{"num_hidden_layers": 11, "hidden_size": 256, "num_attention_heads": 8, "num_key_value_heads": 8, "head_dim": 32, "intermediate_size": 1024, "vocab_size": 8192, "hidden_act": "relu", "norm": "rmsnorm", "norm_place": "pre", "norm_eps": 1e-05, "positions": "rope", "rope_theta": 2060.0, "rope_fraction": 1.0, "qk_norm": false, "attn_scale": 0.177, "bias": "none", "tie_word_embeddings": false, "parallel_block": false, "init": "normal", "init_std_qkv": 0.0401, "init_std_o": 0.00854, "init_std_up": 0.0401, "init_std_down": 0.00427, "init_mimetic": 0.5, "optimizer": "adamw", "learning_rate": 0.00164, "lr_mult_up": 0.613, "beta1": 0.9, "beta2": 0.99, "lr_head": 0.00593, "max_grad_norm": 0.5, "warmup_steps": 517, "schedule": "wsd", "decay_fraction": 0.61, "decay_shape": "linear", "final_lr_fraction": 0.0, "batch_tokens": 65536, "max_seq_len": 256, "doc_mask": true, "train_tokens": 412500000, "max_steps": 6295, "dataset": "wikipedia_en"}
MLP neurons of a small language model. Each row is named by its layer, matrix (down: output weights) and neuron, and shows model dimensions 0-127. Each number is 128 + 32 x the weight over its row's rms, rounded and kept within 0 to 255. Numbers have three digits each.
After each neuron's rows, "fires before" lists the tokens most often just after its 100 highest values on Wikipedia text that the model never trained on.

L3.down703:158153078120131133159133126139123132102100064169077188148125135158153107127151070156126170146154108112103097111119167106128106203123112155136102170162215120152137115102165164115132113094140100206133152150113079177131088120107118181175133094131169138112110162085117126135098124125155170177172165153135142146084128107129136130128162149140122072063192138121130167085094162137132148127149
fires before: ".", "8", "2", "3", "7"

L3.down347:146105088128106150083188168102091105095117103119088165159095185149137118086094116135086117133128170127146075100169120110146091142084182139182103122126095141080142152150137150123103139161098135136162043126104143155144107094120163149135158087128126079101100095126092113076103106118114116161153142051108090169110126121106102059114123103158131124139121126141148086132066127102148148063164
fires before: "==", "===", "|"

L3.down881:127033111145099105160201128085126118113151171124160151143044146107126149162111087162100143166073059141148147095133163119122113063126122116105177079128083149108138181112091123129088133080185131138066092098100148174146176118140144122095127141140126132114114128099041150163142108155106142124089119120161152101175102154117117040114114160129158123140137113131131130190147192165104126135080
fires before: "0"

L3.down77:102173142084145127131123126064117140120130094137163156093097143143148103080096060099113132196141047127146161134132137157148118177128093103072159101124095120089149162115145131088195123171090193040151112150159077122190150090088151099116126118098149145096117122127115100104174112084066068174079114102094103117154157174193124134104125125110133173136151101132136122126170117185173134119093
fires before: " \"", " (", " the"

L8.down974:190180106124158067104183061123188107149156155144185123104151131156141092094134156142125118150160118155156140090104157156126131123123098143180161151095084145101157133180115110112136158124135079132107064127136163088132184067114078087180153089116157095142124115122159121161107130165106143162130154111175120153093056118121219130086149109043134161102112157145159157140110101114114110092189
fires before: " ", "ails", ",", " the"

L8.down745:121124160139144148137185132098137076127124139135150133138143107165117119111122177141119103109139167082107138104144134207111170117172145202071092139103133108138162148133155124142135133095135149127093255151119112121102109160140125134210134086141080178148133101161145123073120116138104193160132126135082161133107111118198167187122098131108121148120154124159118193159113114130060132107101
fires before: "0", "2", "1", "3", " "

L3.down495:135091116128107165198177119102110143133063161101106133123118150136123093124067118180132155102119182174129145109109115172071143152084103162148170075101084196130113120116064161083099161107119157168149078136177139164142210160115119144157135133120108115093097124115128164104112174132069121117132139062106105083099159152099118128091154143207088149146111123136104205146154202182139125145152
fires before: " |", " m", " (", ";", "\n"

L6.down895:130133122079105162137171170167100139158161146129110094147119182123161166136186126164152115122068117104143158209098106108145148197125121150118151055154069071116159092041116166074132153189142166103040143100097121132128118127129137166109083096101170169105162147175180159163084165142095135134111129146144111188116156119127104139100182115096132182141125087129164168127127111160114093107128
fires before: " ", "4", "5", "8"

L5.down929:196111080114119113106175121082083158122153134125148142064099157097133131129085133078140128104177119152118162139103124135173156074066130112145187128123122136128086179068093125151110134086115188098125152126164085107116102105101147144143111184165105114194138100096134161136072195186162141147149101078110137114154107123149080078085173065097104155108102114109161181163096054120121140163112
fires before: "|", "ath", "\n"

L6.down230:142112130112114234090100119110110148144102079095116085137120160190122091126075130132071116137155135140088167178172155132128133130083129117114127157083106132154136121127112125101133113167160149064120071154082104112121168138120119129104137168119068126103113083132145103153143161144095145196175033147090172129120201109139168110149136059148125161075144128133094166186154155129097139129155
fires before: " ", " \"", " (", "\n", "s"

L5.down612:165156125066121136168149175146078160176146101112092147071105119173120070111142100155223142116133122133135116117178139100112167140109146151144131133201142128167102128102054160120146172125149038161132121094165069155135133115169046138045129139150110140148104100099162094158184119100160105102071133195139140126145102146168072189148125143134152126160163099175106172139152099136185094130156
fires before: "2", "1", "0"

L3.down554:173108116091168115163096108113117155134081153129138184087104112114152161141107172154108137147124160162141097103084143166125176177123122085113178147069188187099161101098113127140098094168144123184156127182117154165135182112152178157213152145175118150066168099098163131119115148106156112058114090133115124180136139130173140109169118148154146123096127084127140149093119121101140140113143
fires before: " |", "+", "\n", " "

L3.down245:118095105157116122138094132115062116137149119117151158158145073102154107166127106000172144121196162156180082078181090176102130128142129103118149116057067076112142155135143136154119164121125124081127174165139181095152154170098106084109108101135136117076130111091115167101123147129157128053053098167126141131099076111082147170124103141109091146154134135193109138183079143144144136134150
fires before: " ", "\n"

L6.down873:122136107164132125148112110116126096133113100076073145139152144201092125143089153134074185096155153136138139133187126190180145113158134153147084126060131164122106152095075083095109229162135136073160111141159076164098099155167154176108118078164125091131158159059116138161105172120108133154176125108137123133123102143130151139100139109118055155128127195133094175144098227142139084129107
fires before: " the", "0", " which"

L8.down216:132110130148141110104076133162182123101188114122121083125113080132100159159126098145104114130116157174095119127162082119086135210060154109140120166141156137136159165124159185138132172108101107095095128123115130082047115097112130102129164118096113098172121158175119189150134133132098129108201144129102114134077096123109127203107094153146131125128127142162136085106101172142054140183099
fires before: "0"

L6.down816:123157173127129113198151145182111146086132144153125154131144165064141133100124124114108124141127133150121148109206135134177109149098054138085113104158075147099138198084131124144085118113144153128075123137162128105134174123151148119115095178179143096077113107090107137139141111158132175126119170133115161072090107139102133148099079116150093145100175117124238091129107114112137141116151
fires before: "1", "2"

L5.down862:168182157132125125072212118120116100179121108109130082141083171144148105128110091158146152134096095072183106140203169103136167103056133078187166192064164194064105184077133099077117149147078183143177080118095160136129117141151127153153123120089096112133125150163127123145152090114196131093135207133102154103122119162163048100140142154153172120086152135157118124158099117194104126104136
fires before: "|", "|---|---|---|---", "|---|---|---|---|---|---|"

L5.down888:157113088099114133126118115117053162108171135150097135056096047112082173188086067134139123118112139104082181151134067159139165137153131118112149106193156127138086135094120186149114111141119142168101095141102127131099197111092085084174117145103142104065120139171124136094099151111104165121153073079143090146114106161143125114144099113156077219136118212117091152108242141130156128124130
fires before: "|", "-", " ", "\n"

L6.down253:152087130136105107114127129168153124170134099154196109065127104111142135098104121118151175103186134061104145071136167060209116104177208111231151151185119178160102107116169082148154115081128132172185141161137130108188112139187137131167078128146127129160114138162090115120162131147153120089109099183117105143112165134075107140118153074167159165072121147155113154088155112148138152125148
fires before: " in", " by", " to", " on", " as", " from"

L8.down378:166123168184152149103167110145137111112092148130172136093094125182106085019086095124156162123163097087181164176053070090140139126143117115142161082107147085164078115132061050111105156108129163126136128139098152122148167134059146102088149087101106123121141093129099145154096148187128126083061114121182165181134142115088130162144184135183175168108054066169165120170103132192132150143148
fires before: "4", "5"

L5.down92:165103151139129149143097151201083149129149160126151074161151052083112119056103158095153158098129164131137116132126080069113136149179106174137119143108168184141151116132186146167150115116139134145118133150099140105161166118107109113198171173188135073097124090150075134123151167152167123130144104092164112152126108108120097165083111085118112169128101124148100110112121179100114144165115
fires before: "0", "9", ","

L5.down244:101138122079132104110115155082117115089146053138127179101138091131055172191165138084124126088151180054110087062143115144102192142146152123090209163157160125127132139114152195160117121061107126092164147175153181077131130164100084161137121144127106119186108115148121211093162113132181135129108062104147172114144083155088154123141116142149131119122149113119167111158134192064122106168107
fires before: "|", "\n", " C", " "

L8.down258:142131139126136109132147120140157106185077170189082134141196167138130138130095115195178137154154091136107145071135204104139150115089147118109113094130131179119145104126129141190081153083103116152055176136106169180124170106135085089138140115132115124135149135152121134124191172150150154086147129134082092113116156125113133104165155135130154153152149081161161137120160033110094165097138
fires before: " |", ":", "2", " ("

L8.down115:137098102079072117087126099074125127145150138167136129140149143132114143170128062114155126096124201175104083169116142132124171142116150088115250150113161151132180173185141087112127156137184167081132059094223114090107113140197110133172145152075081117125117155142136179131155156149192091132110087164183154182122116147128159084141128095167120146160136107128123110126064127138138142082087
fires before: "|", "For", "\n", "2"

L3.down183:128090131114125125115138145146119157090195111128126132115119085106107122178131113182156135134126089098138111139128148195133179097157107136154127114090129097075119143079133108169092113134111128163157147067214152117174183109130107149108140113122204049202095079150109105154110107172115171098087143119100054110134119165158148157120121117164110128089121091161139107138093089192147173117134
fires before: "4", "1", "7", "8", "3"

L3.down639:089121150123126118108093158100123143121112112169138150142123156120139173177160114107092143116159114177112123062140158171127153214148121120117147089138126072158143192162162132124099142153237119124120116124102127184145142108131143101140092126154101155120120121090049123130146062055119199132145144125098114163102162101114126086116105180141104090116114125133138100144179122070105213076058
fires before: "\n"

L8.down955:126086113098157126120039093087153156124162125138113074058144093137153144156174183123126119143134062126185123109111171125132115077183095128149119102121145115151121113148152140158132133081079189085149074090201142145138119071147081107122106111184160196111099130126103099127119114099125208079139151133116083116197123119124100078109119097125210124151121101160083151164099084083112133189202
fires before: "9", "8"

L3.down635:126123051133132149154120166176161094160127097119131110141114135125118136183121159140176086163119151106087048129086126162136122093072082120098108136137102168131114108106120122210180087153133105074103117104154138175137148053132138132118135070148155145113121093103125183158111113132171086092123118138171160152120119162149176164114104152119108135132085111074143133141115126153133110157132
fires before: "\n", "es"

L6.down454:136069103083141150149134128107127167096129184184158085137100137204123108085051104179186054099162064109117136148118102127104144154145183153123123121165105174177098108154139147135098102140126088154118150133199145141103132083140113087165111141151131145155106133147138075161137137103149115091122119182170078115113152138186100158119148133081137115095142103175179126167130090118099169160105
fires before: "9", "8", "0", "N", "7"

L3.down315:128144140128173159164137142169117126097111138095153102168120167122113085114129120105176175116107151110165162138139139150165154112078081139117115129125124160123181148110097133127191098082137106139083100155091136119109089100089129114085161108134142110145118132149081101147119079079168184159118159158168145126100033096159133126109114110227061147122077151134146152151080151158104138156131
fires before: "0", " the", "1", "lon"

L8.down900:084129138117147113108142090141169130091122171147121116150104077114180082118147169073113098078143199119080077083150155132133097145153118154125128133064105185134089127078145160108154140156136113079129081150182146112119097140177072156158186133136139151148144090079167166089140141159153115165166105108096145199107132185169075169065106138143117130043135185116104173153104190153096122148157
fires before: "0", ".", "ia"

L6.down339:140147141113142112050096159118065135136130099130134124160098079091118129132102133131147056125129136116091183141169116122100111133160152085123091132154091127137190118087094083131083105164109072107117069149130195077124143099095211097130123116134157085121067120091112128135130090153163112122175073133144149131178110076084121174108126065122138115138160117122143133129147102065163139104149
fires before: "\n", "9", "-", "The"

L5.down303:203064120103099132129082144167174115103066075116111071144176070123123060137137138057159126107154147136133067130137177078099191133132169137130128128165182137144119096144117136185158121032166110154136174143145129125179120129136164097087148122097091085119110140168135100099153095119108138116094133153096123111095161145135137179161080098126174189065133185131105116163108107145135117125127
fires before: " |", "\n", "-", ";"

L6.down709:136143124088145132169130077109161117102133112119143150212158105163116073063094124144074150092146130104144118121139169128149164086075166114123145136129171163117109143151135136136153165127108124088205065116170132096079161141118106191159069155128143111162189126092111209151161123102177121142126108139138108102141078126125133155100163057110105149096173122107077118123138136204121075113147
fires before: "0"

L3.down811:128128134081105124154071083149131080088162121140154160137120129125139125171163141096129127125151155109126164107122182140092065153116163147101147132133105119157128118150121130189152125151115110074089135154162128125109155168119105084141182119154152109110181101149088112107127118174097174139120075127072154113124113121088145151136124049096119195162105029118131158047180087129090048137102
fires before: "s"

L5.down70:142120094108137093145138135185144052133129142126102146115145124109121124152103168047185099151142127159198129138118091139136151107104083150216127066109103108118123170148154133143170074103159130114160116134130075129094112161196144133115143135108127120074147111136141136200109090144126152100153155088105104136167144138197155115096136103127147084086104165178120131060127117150186170128156
fires before: " |", " "